Part of a small language model's weights.
Size: 13 layers, width 384, MLP 1152 tanh GELU, vocabulary 32768.
Architecture: LayerNorm before each block, rotary positions, no biases in attention or MLP.
Training: a variant of Muon for these matrices, 285M tokens, 8689 steps.
MLP neurons of a small language model. Each row is named by its layer, matrix (down: output weights) and neuron, and shows model dimensions 288-383. Each number is 128 + 32 x the weight over its row's rms, rounded and kept within 0 to 255.
A block is one neuron, or neurons of one layer that tend to fire together. Before each block is what it responds to, as a language model described it from the Wikipedia text at the highest values.

Responds to: Clause-final preposition "on". Prepositions, mostly "on" (also with, along, of), opening a trailing phrase after a complete clause, e.g. "Ireland on 7 May", "Walnut Ridge on a bypass", "winters, with much rain".
L5.down218 [ 97  99 149  87  87 130 150 173 101  97 184 100 108 108 120 148  97  88 158 121 118 101  83 122 142 173  79 138 143  85 112 159 110 103 124 142 121  78 135 192 100 165 181 137 128 118  56 133 149 145 163 147 100 154 116  91 151 130 139 145  66 114  85 112 159 174 138  96 126 133 133 115 154 150 157 127 145 158 123 143 165 146 134 160 143 121 152 133 120 131 146 164 106 157 111 112]
L5.down368 [ 99 178 140  67  96 143 116 143 173  94 158 100 104 118 130 132 130 132 142 140  81 146 146 113 140 126 178 152  96 145  98  96  56  81 134 130  96 147 112 138 125 180  79 136  75 119 147 160 180 152 154 124  93 207 176  98 136 152 127  72 179 118  68 165 128 176 108  92  74 121 152 135 127 146 157 135 170 138 136 112  87 154 111 129 121 135 144 160 149 183  93 129 116 167 163  91]
L5.down450 [144 129  97 171 155 161 170 143 129 141 121  91 134 119 149 111 150 142 139  59 145 109  70 159  84 142 189 175 135  92 128 109 136  65 161 112 116 156 131 119 145 113 142 126 128  86 140 157 148 124 106 140 113 130 103 151 145 158  72  99 105 143 113 130 116 156 167 133 120  98 162 125 161 183  91 129 103 139 106 106  91 144 155 135  84 141 154 183 167 108 122 106 120 149 123 171]
L5.down541 [ 68 111 117 102 101 168 134  59 162 129 142 158 166 123 140 149 139 136 152  89 131 159 107 129 218 127 135 180 162 111  92 133 121 151 130 159 110 196 117 143 216  97 115 148 165 146  78 146 145 204 134 181 180 128 150 110 154 187 171 109 123  77 116 110  77 154 140 117  80  75 163 132 164  91 137 164 155 104 118 204  96 112 136 101 131 181 170 129 102 129 126 147 136 100 130 117]
L5.down565 [166 154 149 108 110 144 131  96 138 138 146 194 119  93 111 114  94 124 106 127 119 117 174 112 137 120 150 111  75 101 102 135 161 111  94 100 110 132 124 118  86 147  52 133 166  90 157 184 164 138 140  97  63 195 106 159 138 219 137  66 144 139 110 178 156 114 110 104 100 104 144 137 151 144  82 100 174 124 158  89 131 164 105 148 171 200 120 160 186  95 107 108 134 107  94 141]
L5.down601 [ 87 125 113 114  70 113  78 143 116 127 136  85 107 128 122 157 124 107 118 184 125  81 108 103  36 149 149 164 119 128 118 103 196 123  66 158 149 159 121 148 118 187  73 164 147 175 125 185 146 159 109 146 119 203 104 144 117 135 113 173 129 123 125 115 143 107 115 148 115 111 177 109 132 113 174 141 151 170 139  98 129 128  74 112 144  99 114 125 172 136 147 111  89 132 116 108]
L5.down727 [ 91 157  66 162 128  85 117  93 170 122 163  77 177  98 145 114 148 140 105 128  63  96 119  85 115 144 129 137  97 134 122 130  78 188 108 151 160 135 112 107 142  88 155  95 127 143 143  58 145 108 136 178 124  76 117 100  94 124 134 124 145  98 107 145 169 119 170 128 125 122 125 145 154 134 155  88 127 162  92 170 159 136 139 126 113 129 169 163 127 130 142 227 114  84 137 178]
L5.down978 [140 128 138  80 143 152 116 147 130 157 178 121 143 121  77  89 114 129 129 160  84 142 115 162 112  64 136 171 124 148 144 105 121 115  91 133 121 121 124 117 152 167 119 187 147 113 145 141  99 153 129 150 113  65 143 189 155 160 171 181 111 104 111 172 101 117 164 152 199  68 131 110 193  33 156 160 110 206  71 146  98 110 121 151 104 148 104 142 123 157 160 120 150 139 149 126]

Responds to: Wiki heading markup. Equals-sign heading markers (==, ===) in Wikipedia section titles, both the opening one at line start and the closing one, e.g. ==History==, === Evolution ===.
L2.down511 [ 75  77 111 138 106 111 126  77  57 159 150 130 121 129 179 164 152  91 163  84 112 155 135 162 112 146 114 110 103  99  93 167 162 150 137 144 112 133 120 153 152  94 128 104 161  85 149 130 137 149  69  77 168 120 163 141  94  89  54 145 147 108 155 105 100 145 135 171  85  96 142 134  31 158 106 162 107  39  86 152 164 131  37  89  81 155 147 128 134 176 126 129 120 154 133 137]
L2.down1010 [154 131 128 146  93  95 144 117 140 113 153 118 146 126  99 156 131 125  86 135 111 120 135 104 128 100 121 109 134  77 148 174 163 146 141 112 152 133 138 163 147 127 149 156 162  97 128 123 141 103 119 138  82 110 158  78  92 167  66 140 161 157 152  44 130 131 107 156  32 111 176 128  94 200 152 141 188 110  84 156 136 154  76 136 114 147 147  72 136  72 155  95  77  84 146 135]

Responds to: Prenominal modifier completion. Fires on the token that completes an adjective, participle or number modifying a following noun, often a suffix: -structed, -able, -ful, heavy, 12.
L9.down326 [131 155 159 117 182 149 124 150 135 209 101  85  68 168 134  99 213  63 120 125  83 154 142 160 125 175 118 150  94 130 123 170 140 135 110  79 114 184 151  67  53 133 113 161 111 155 177  96 129 135 157 123 152 131 187 181 101  65  73 137 113 107 164 101 121 111 148 128 137 125  90 168 173 174 111 108 118 132 138 148 139 106  91 141 103  84  97 131 153 132  96  96 168  96 155 125]
L9.down689 [130 136 105 106 151 154  78 140  56 108 135  85 115  45  74 135 133 107 129 105 123 119 158 123  80 159 138 119 166 102  88 133 143 138 130 150 155 190 129 201  90  66 139 137 180 187 112 166  85  67  99 152 156 157 145  85 108 141 169  79 151 162 130 182 132  99 110 133 137 133 113 125 113 149 101 121 121  68 153 132 162 114 123 164 125  93 133 122  97 112 120  79 128 140 158  60]
L9.down1008 [113 137 142 162 185 139  82  74  60 125 130 132 111 131 132  76  66  97 170 135 156 168 146 178 158 121 152 136 137 119 119 188 132 160 109 151 140  46 156  94 143  83 167 116 155 148 158 150 108  83  96 166 126 132 157 180 162 108 108 120 128 135 150 104 147 147 130 162 127 142 110 109 131 144 135 135 158  68  98  96 124 195 149 113 161 136 101 167 190 215 119 172 190 101 130 144]
L9.down1074 [106 144 159 135 137 175 143 110   0 158 127  71 149  20 107 112  86 172  93 147 145 153 149 113 149 131 147 149 149 157  90  88 241 119 138 159 169 105 123 166 106 106 186  95  76  83 122 143 132  98 121 128 153 123 122 111  72 153 157  73 167  64 137  69 120 113 127 205 122  82 111 109  83 149 123 133 119 140 124  99  95 157 175 109 124 142  96 115 102  84 171  93 171  96 132 190]

Responds to: Second piece of split words. Word fragments right after a word's first letter or piece, mostly foreign proper names in lists, parentheses or headings (E-l Morro, O-l iveira, A-h med).
L5.down170 [139 113 123 169 126 179 153 139  97 125  52  84  87 111 140  97 149 118 153 148 131 168 118 171 138 125 132  93  92  99 124 129  88 146 153 197 138 100 134 133 104  98 151  69 114 107 101  74 154  76  97 125 145 161 157 101 156 152  92 104 104 104  72 139 157 130  88 129 129 118 161 128  99  90 163 104  95 139 181 146 149 102 197 144 111  74 135 120  72  84 113 168  66 134 148 133]
L5.down343 [138 107 147 123 114 155 142 125  99 126 114 125 112 130 136 154 161 101 135 175 129  86 162 135 125  81 112 102  87 132 193 125 100 131 109 191 128  72 159 105 121  84 132 113 102 126 129 145 126 144  72  69 158  60 149  71 136  88  94 139 126 105 146 141 156 136 112 134 106  85  82 127 187 124 139 163  94 118 186 121  75  89 128 122  41 130  67 179 127 156 155 118  84  91 172 146]
L5.down439 [103 147  91 128 100 149 103 136  16 159  99 183 108  92 109 153 157 128 131 138 175 139 137 108  98 111 146 114 173 153 129 114 106 117  91 106 148 177 107 148 120  87 103 189 143 105 161 141 163  71  59 113  96 148 133 162 114 118 164  90  85 144 122 152 126 134 164 146 166  95 153 186  79  69  58 150 110 109  98 181 120  88 213  80 117 151 140 108  75 169 117 120 144 117 117 110]
L5.down474 [127  97 105 123 155 171 172 148 128 102 161 100  97 121 124 119 138  63 154 144  52 190 141 141 176 147 142 149 196 157 112 140 108  85 164 144 151 112 156 148 102 146 122 146 123 144 106 123 135 126 124 145 190 107  92 120 145 116 124 138 119 113 137 153 121  95 161  20 114 180  90 118 207  82 163 131 123 147  88 111  86 109 101 113  96 125 103 118 127 134 134 139 134 119 151 146]
L5.down588 [132 125  83  91 145 127 116 121 105 172  75  90 125 118  96 162 128 120 120 217  90 194 145 145  44 194 182 143 126 128 120 116 110 132 141 137 166 145  42 113 123 155 150 201 146  81 129 104 159 110 155 171 161 137 135 136  88  97 106 140 137 169 167 151 125 131 133 122  94 129 151  62 147 196 109  92 133 153  77 167 103 164 111  92 162  36 106 145 164 107 128 122 118  86  90 149]
L5.down647 [ 93 154 149 138  44 160 115 143 203 105 184 122  86  94 125 145 139 108 134  96  76  95 108 123  79  70 116 162 161 134 107 155 123 159  99 124  94 129 102 122 171 145 161 137  89 134 154 133 112 142  83 147 135  78  97  87 189 108  88 127 149 131 104 139 106  91 128  81 134  77 178 144 102 154  62 134 130  84  74 104  97  89  91 127 168  63 171 102 142 148 156  98 152 166 124 125]
L5.down683 [149 149  97 127 116 117 100 111 167 120 101  89 100 162 171 112  92 149 122 162  32 119 172 125 162 129 131 151 183  89 149 195 125 147 127 143 142  87  85 111  66 109 197 111 101 169 165  88  84 123 158 115 116 159 128 177  94 123 114 211 122 122  86 142 112   6 122 165  93 108 117 139  98 109 157 180 110 137 130 103 137 148 130  89  96  96 172 199 169  82  91 118 135 141 160 111]
L5.down1128 [124 137 192 123 145  73 137 180 107 143 189 127 155 125 121 125 127 118  96  80 102  73 146  99 130 128 133 177 168  54 140  89 104  84 112 105 189  87 147 105 224 151 139 150  66 111  89 135 145 123  76 108 121  91 143 119  94 145 174  94  70 116 133 109 112 157 116  49 169 129 142 158 129  75 169  55 120 131  67  87 167 119  98 128 134 129 101  76 138 164 107 120 125 165 103  79]

Responds to: Sentence-opening time prepositions. Sentence- or paragraph-initial prepositions like In, On, During (often before dates), plus of in the end of, e.g. In 1978.
L2.down92 [150 135 185  42 155 149 174  78 159 130 200 141 114 183 151  78 111 126 121 136 143 104  89 136 107 140 114  57 104 107 120 132 133 133 153  98 113 106 126 158 114 184 152 112 109 159 111 124 118 133 175 144 105 147  87 111 142 175 153 130 128 124 110  64 109 206 145 118 171 110 141 113 164  88 105 115 131  65 163 147 147 130 138 143 106 197 143 128 126 131 142 152 128  93 171 125]
L2.down292 [102  95 130 102 172 141 128 137 139 159 142  81 101 141  93 161 129  66 112 100 139 129 130 117 147 107 127 130 139 164 106 139 102 140 232 162 154 255 134 112 155  94 162 162 175  75 106 174 159  79 205 138 107 120 138 134 187 104 147 127  82 141 174 143 119 111 119 101  82 102 136 145  45  97 126  82 138 144 119 116  97 122 116 131 105 184 138 100 118 123 132 171 171 170 100 146]

Responds to: Capital letter after opening punctuation. First letter of a word fused with a preceding opening quote, parenthesis, hyphen or === heading, as in "H(ere Comes, (C(SS, -H(unziker, ===S(econd, mostly song titles and abbreviations in lists and tables.
L2.down380 [161  94 159 147 124 182 101  55 129 120 105 130  47  70  92 173 131  56 170 111 101 151 147 113 133 136 138 125  56 138  94 168  92 115 111 125 159  87  91 116 154 161 121 181 127 109 141 144 148 124 115  90 114 184 157  90 132 171 152 106 145 149 127  95 125 113 109 130 103 147 137 127 193 215 113 151 115 126 104 130  70 135 128 112 110 183  75  84 145 183 158 120 110 132 119 152]
L2.down1143 [137  73 178 107 129 157  68  65 117 117 149 111  83  73 131 177 104 112 110 127 121 144 157 103 120 137  80 162 117 140 108 175  72 136 111 129 158  69 109 112 113  97 138 178 121  99 144 145 133 113  92  95 186 148 124  98 143 155 200 158 152 138 147 137 105 112  91 101 153  50 117  88 150 161 141 131 153 146 130 130  61 146 131 102  95 147 100 107 155 173 136 119 121 146  45  93]

Responds to: Day-of-month before month. Day numbers placed right before a month name in full dates, as in "on 14 August" and "(7 March 1939 – 12 August 2019)", plus time prepositions like on, in, during, since.
L9.down310 [132 124 120  87 132 106 126 161  62 164 168 145  70 140 185 129 114 117  92 101 117 144 140 161 145 124 123 161 155 162 110 173 120 123 154 128 167 149  70 175 117 147 130  75 162 126 178  83  97  75 151 168 123  87 120 156 132 104 131 104 130  58 145 106 146 142 130 146  58 110 122  67 139 119 111 142  98 141 145 124 143 139 187 141 146 106  96  68 151  79 139 179 123 157 112 127]
L9.down414 [148 116  95 106 145 114  97 124 133 170 153 124 164 194  98 120 114 179 148 105 103  68 160 134 165 171  76 138 157 140 157 106 126 186 160 136 154 112 122  84 128  92 170 162 194 147  72 126 143 150 161  92 100 181  77 161 158 112 132 111 152 126  92 149 105 113 152 105 173 106 129 176 150 149 113 175 122 148 123 126 129 113 107 102 159  84 138 110 130  89  82 140 165  88  96 119]
L9.down733 [104 112  90 138  87 106 148  74 158 122 126 107 135 175 152 155 134 144 132  96 163 140  85 148 115 104 103 121 102  81 140 146  94 134  99  81  98 134 131  93 139 115 164 109  85 140  54 167 112 101 142  82 126 135 141 114 141 186 102 149  87 134  64 111 136  93  92  96 173 180  97 115 115 134 119 118  89 149 129 112 161  84 131 142 145 144 130 128 154 132 136 125 136 159  93 138]
L9.down736 [133 104 105 123 123 146 145  61 126 150 133 123 163 149 103  91 129 110 105 103 156 166 125 147  71  92 123 157 190 147 101 152  77 149  93 148 194 149  87 177 101 136 157 152 126 103 131  91 193 104 172  92 138 127 117 177 187 102 149 125 176  74 107 126 180 133 153  89 150 130 134 136 136 153  92  93 111 126 121 103 111 142 201 187  87 111 127 126 143 137 114 123 101 141 126 114]

Responds to: Word-opening letter fragments. Single letters or short pieces that begin a split word, often after an opening quote, line break, hyphen or bracket, e.g. "d|rug-free", "g|ames", "T|ypst".
L5.down12 [139 129 152 153 148 142 122 163 148 101 128  75  92 144 127 114 126 122 149 159 165 119 125  89 184  90 119 146 131 159 138 110  70 167 123 151 113  77 116  94 117  37 163 117 181 157 120 125  88 101 108  88 109 115  84 150 119 156 107 135  96 131 105 127  94 129  90 171 128 122 103 133 136 168 106 131 145 125 187 179 145 113 131 101 142 118  75 153 144 155 127  89 114 112 174 157]
L5.down356 [104 121 132 138 171 157 152  98 106 166  96 122  57  61  72 153 140 157 169 150 115 115 135 131 114 113 119 171 112 129 136 154 100 150 105 163  91  65 110 122  91  90 134 102 140 117 166 103 162 128 102 106 178 105 129 108 151 135 188 125 124 130  96  80 164 159 151 118 130 154 154 119 175 204 153 113  95 122 119 150 114 105 110 156 106  98  81 128  98 144 128 170  73 131 103 106]
L5.down390 [168  69  89 130  91  94 119 153 111 102 138  93  94 120 174 161  90 169 174 178 157 124 110 138 158  90 170 132 131 137  97 111 131 154 144 115 154 108 111 132  65 122 139 141  87 130 114  81 176 110 117 125  81 172 103 118 136 100 175  97 168 146 116 104  61  63  97 121 121  93 102 137 162 114 139 142 102 131 132 145 156 124 157 111 102 107 158 153 100  50 107 113 138 213 120 152]
L5.down394 [123 104 136 113 143 151 109 124 169 116 185 140 129 112  69 131 149 119  97 108 105 161 157 143  70  98 111 212 154 127 143 111 129 114  99  89 158 177  83 103  92 166 151 128 154  66 133 136 115 107  91 119 116 137 143 114 117 162 164  95 122 131 133 145 170  98 123 149  69 153 141  94 140 145  89 154 145 162 100 164  78  78 116 144 116 163 145 134 140 148 148 101  91 137 131  80]
L5.down562 [132 127 116 189 115 168 146 139 136 137 101 131  67 134 118  70  93 157  81 172 121 101 144 134 108 123 146 101 114 106 136 106 102  88 124 160 109 118 107 107 105 160 121 127  73 117 175 132 148 126 180 101  87 159  68 169 157 110  51 105  54 156 105 157 139  77 139 114 157  83 129  80 168 173  86 158 183  98 165  91  77  96 102 158 152 188  79 113 123 164 115 141 153  61 153 218]
L5.down606 [140 132 128 146 107 197  79 110  81 144 143 170  67 124 142 120  99 140 194 159 165 124 112  90 103 106 127 140  90 127 112 125 133 133 140 178 127 124 149 166 208 179 146 101 112  85 142 153 115 143  90  42 150 132 114 177 123 172 145 115 152 193  75  82 119 109 120 113  98 125 128 113 139 186 126 169 185 149 125 159 123 171 152 127 125  97  80 148 127  76 123  82 148  90 134 127]
L5.down790 [128 108 123  81 121 170 142 131 174 145 179 137 138 206 109  95 139 194 140 106 120 137 122 167 157 112 106 159 159 122 115 107 137 143 189 171 167 173 161 141 115 152 160 181  99 126 133 135 110 125 121 113 152 152  83 110 167  96 103 114 138 138 118 128 203 109 150 126 123  94 104 168  59 138 126 124 113  80 117 166 101  97 174 127  78  59 128 140 102 136 132 116 155 143 143 110]
L5.down1113 [105 139  74 109  78 140 100 137 102 129  81 123 119  73 117 163 173 164 134 158 118  92 177 131  89 132 176 144 104 171 135 163 109  81  95 130  85 133 167 110  93 164  78 112 122 163 192 141  66 125  79  76 125 208 163 118  97 125 168 153 153 100 110 127 106 106 127 151 160 115 125  66 164 126 117 130 168 114 187 156 138 179 115 189  94 134 115 169 121 122  76 123 114  96 133 104]

Responds to: Participle and adjective endings. Word-final suffixes closing past participles and adjectives, often before by/to/in, such as trafficked, isolated, modified, esoteric, compulsory.
L2.down308 [150 152 111 129 127 167  82  84   9 148 142 131 106  38 109 174  72 134 123 136 137 198 141 120 127  83 110 176 133 100  94  83 144 149 128 129 171 175  79 161  61  85 176 155 150 165 119 115 170 116  96 164 186 160 117  65 107 183 135 116 115 167 130 148 114  84 152 164 130 173  91 137 116 138  91  79 109 146 101 133 148 117 154  80 179 132 130 120  77 107 123 140 122  92 120 129]
L2.down792 [100 176 109 126 197  89 124 157  88 122  86 201 103 108 146 108 125 159  88 152  82 144 126 132  93  98 132 153 137 102 165 131 132 187 133 118 166 157 106 129 102  73 177 120 146 128 200 108 120  70  94 148  95 165 140 143 117 158 128 104 116  92 105  93 153 128 141 135  41 138 101 128 134 128  56  69  73 121  88  95  68 105  91 179 145 131 130 142  81 154 134 121 180 155 136 156]

Responds to: Word-completing suffix tokens. Final suffix pieces that complete a word split into several tokens, often adjectives or participles: manip-ulated, harm-ful, ad-support-ed, unpretent-ious.
L5.down90 [ 87 135 165 138 128 128 106  78 162  97 118 118 111 159 144 167 197 162 132 130  86 132 136 131  60 145  96 123 154 142  29 165 129 112  56 142 127  97 103 153 150 143 125 141 126 101 160 131  93 131 131 141 152 150 130  84 118 159 109 126 103  62 181 111 117 142 173 205  58 135 169 128 120 130 107 135 115 115 157 149 124 141 169  89  93 140 115 127  82  79 154 111 126 167 110 160]
L5.down186 [159 145 165 115 121 139 154 114 122 223 110 138 109 165 112 166  81  92 101 117 167 118 132  94 165 111  62 110 114  88 140 132 115  72 186 112 135  82 176 122  89  91 108 149  87 156 181 156 124 136 157  79 117 140 128 109 111 119 128 113 134 120 123 118 145 130 159  81 132 136 128 156 139 138 118 195 133 166 117 179 104 118 110  75  89 105 122 123 112 124 167 157  84 153  82 142]
L5.down200 [133 113 124  97 132 176 140 120  48 146 131 101  60  81 141 212 102  85 114 141 135 171 129 118 122 122 135 164 167  96 157  95 215 141 159 199  40 101  92 113 132  62 166 145  65 130 131 126 149  84 120 113 121 128 131 145 114 104 139 108 118 108 140 122  93 119 128 134 113 144 123 109  51 140  93  82 135 161 155 149 138 125 181 146 157 102 113 105 138 115 117 157 150 109 140 145]
L5.down580 [129 183  68 189  64 156  64 108 124 124  73 132 143 120 191 114  92 110 138 114 102 144 172 121 134 156 188 123 122 160 141 141 129 141 167 171  88 151  77 144 159  40 131 169 105 124 157 143 149 135 194 176 115 127 152 188 171 150 124  97 127 124 137 132 135 133 122 137 142  97 138 107 160 142 124 122 119 181  86 138 134 135 111 137 128 152  86 103 148 126  77 159 136  97 106 122]
L5.down613 [140  92 127 123  97 163 112 103  24 122 104 164  87  35 169 120 139 139 153  91 107 130 123 123 112 163 141 160 102 102 164 163  63 153 119 122 100 130  87 113 129 178  80 119  71 100  58 136 155 111 102 116 131 163 163  54 155  96 167 140 106 179 130 120 150  93 118 134 164 159  67 136 148  95 159 148 176 126 188  98  89 125 134  98 116  75 133 158  87 121  99 113 167  87  95 101]
L5.down622 [129 117 124  96 174 159 132 113  91 118  77 149 137  63 105 154 106 126 158 104 113 170 154 172 106 108 145 118  91 127  90  85 142 143  93 142  82  72 129 169 128  43 151 184 112 164 152 141 193 128 155 161 131 171 166  85 164 162 126 160 155 146 111  92  98 160 118 140 112  82 135 119  97 221 176 130 117 102 117 129 136 127 175 112 135  98 135 107 106 155 130 157 144 137 142 124]
L5.down877 [ 96 124 161 127  97 170  95 135 168 151  95 100 129  53 118 136 155 124 139 106  95 132 190  93 103 117  93 164 110 117 165 111 135 155 162 109 165  88 118 137 135  66 109 106 125  87 146 114 155 131 190 113 118 132 143 131  59  97 214 147 171 149 162 102  64 103 111 133 132 165 105 173 135 156 100 149 160 109 131 122 116 126  77 164 100  98 151 111  95 133 148  80 125 155 113 157]
L5.down946 [124 138 126 133 100 215 124 116  97 110 151 145 151 103 189 114 120 100  77 152 100 136 138 146 144  82 202 129 161  93 125 122 127 172 159 109 142 135 152  92 127 137 146  90 129  96 105  91 115 109 109 110 124 154 143 142 107  80 114 142 134 149 139 120 208 124 119 118 152 123 123 134  83 163 157 172 145 173 154 120 112  94 122  75  94 142 136 119 139 156 104 124 127 142  67 114]

Responds to: Capitalized word-initial fragments. First capital-letter piece of a split word opening a title or name, often after a quote mark, bracket, line break or table pipe, as in "D(arkside), (T)itle, St(jepan).
L9.down38 [122 179 162 119 128 134 113  55 142  99 128 148  55 143 135 113 130 128 119 151  96 121 132 152 127 113 125 105  67 130  68  99 197 154  99 127  76 141 107 172 161 100 125 132 112 108 158 102 108 157 133 182 178  75 104  72 103 161 139 118 161  97 146 110 118 125 159 136 105 128  92 114 237 146 176 116 147 119 147 142 104 141 111 115 105 186 142 131 142 157  89 122 125 131  99 136]
L9.down455 [149 103 143  99 165 137 161  63  96 154 115  61 127 122  87 120 141 124 145 127 160 105 154 114 103 130 105 143  83 150 117 140 126  99  80 153  69  90  86 102 139 135 148 108  88 183 177 139 104 196 155 166 173  99 120 147 128 127 111 178 197 120 126 110  74 129 120 118 182 192 160 140 155 114 116 130 153 121  97  79 148 143  90 105  96 144 177 133  89  95 114 142 103 107 116 105]
L9.down574 [123 132 100 153 105 124 115 123 127 157  78 106  94 157 166 133  86 167 168 126 108 125 148 186 115 108  91 205 123 105 113 104  94 131  78  56  76  95 159 165 119 112  70  90 126 166 178 154 136 111  82  54 161 110  79  90 122 125 122 123 125 149 113  89 117 144 124 111 171 120 187 140  52 157 115  81 128 122 221 126  64 113  92 167 143 137 235 114  70 177 127 139  80 149 152  99]
L9.down865 [145 124 180 133 188  65 123 114 142 146 143 124 207 121 143 144 156 139 155 161 174 128 121 185 128 128  75 125 123 134  97 148 130 139 111 125 152 103 140  93  93 148 188 138 153 130 143 156 128  97 156 168 100  93 148  93  99 121 139 157  61 130 153 122  72  99 153 130 105 106 106  58 106  95 110 153 141 129 114 142 119 108 134 114 122 110 104 167 163 178  85 156 145 213 104  96]

Responds to: Track-length minutes digit. The minutes part such as 4: or 3: of song durations in tracklist tables, after a pipe or title; weaker, scattered hits on mid-word pieces and foreign-script letters.
L9.down85 [119 146  80  74 102 117  75  81 177 152 112 168 162 168 107 145  88 113  96 119 135 100  89 143  60  53 163 147 126 148 124 158  99 135 118 112  97 115 129 120 110  97 142 122 145  86  88 189  79 130  90  85 121 157 114 157 154 132 159  98 113 119 141 130 132 146 161 147 133 157 142  62  60 108  77 101 130 110 111 133 107 125 158 110 147 160 127 155 123 148 156 150 142  49 144 147]
L9.down312 [128  97 127  86 155 140 196  71 107  92 107 123  91 123 122 178  54 132 183 125 154 122 113  80 133 102 130 120 106 164  81 106 100  99  81 117 121 131 117  50 116 140 124 133 118 126 106 137 135 128 140  28 135 170 113 149 172 114 165 102 186 107 122 129  91 129 119 106 117 132  80 120 131  81 134 167 133 128 172 112  81 174  99  87 197 180 154 159 181 232  99 149 117 208 123 129]
L9.down931 [174 200  83 153 124 120 166 106 179 139 115 130 122 142 159 149 102 112 152 149 170  83  92 112 161 132 135 106 129  53 148 111  97  82 124 185  73 133 110 125 120  69  47 139 103 161 134 152  72 158 113 122 170 113 144 119 116  40 112 132 141 148 142 160 130 167 157 100 133 157 151 120  29  97 137 162 105  95 128 151 156 103 112  69 123 157 106 143  83 112 133 112  60 185  90 137]
L9.down1093 [189 139  95 100 124 154  93 148 208 119 128  98 131 129  79  76 128 168 155 206 110 179 135 112 185 166 115 111 109 153 111 167 112 135 154 149 127 124 156 105  86 110 126 139 158 103  83 143  59 195  52 105 170 108 149 131  98 145  70 110  72 136 118 146  99 113 131 134  52  76 109 160  70 104 122 117 136  93 110 154 128  59 114 154 154 101  60 120 150  89  70 124 155 152 145 148]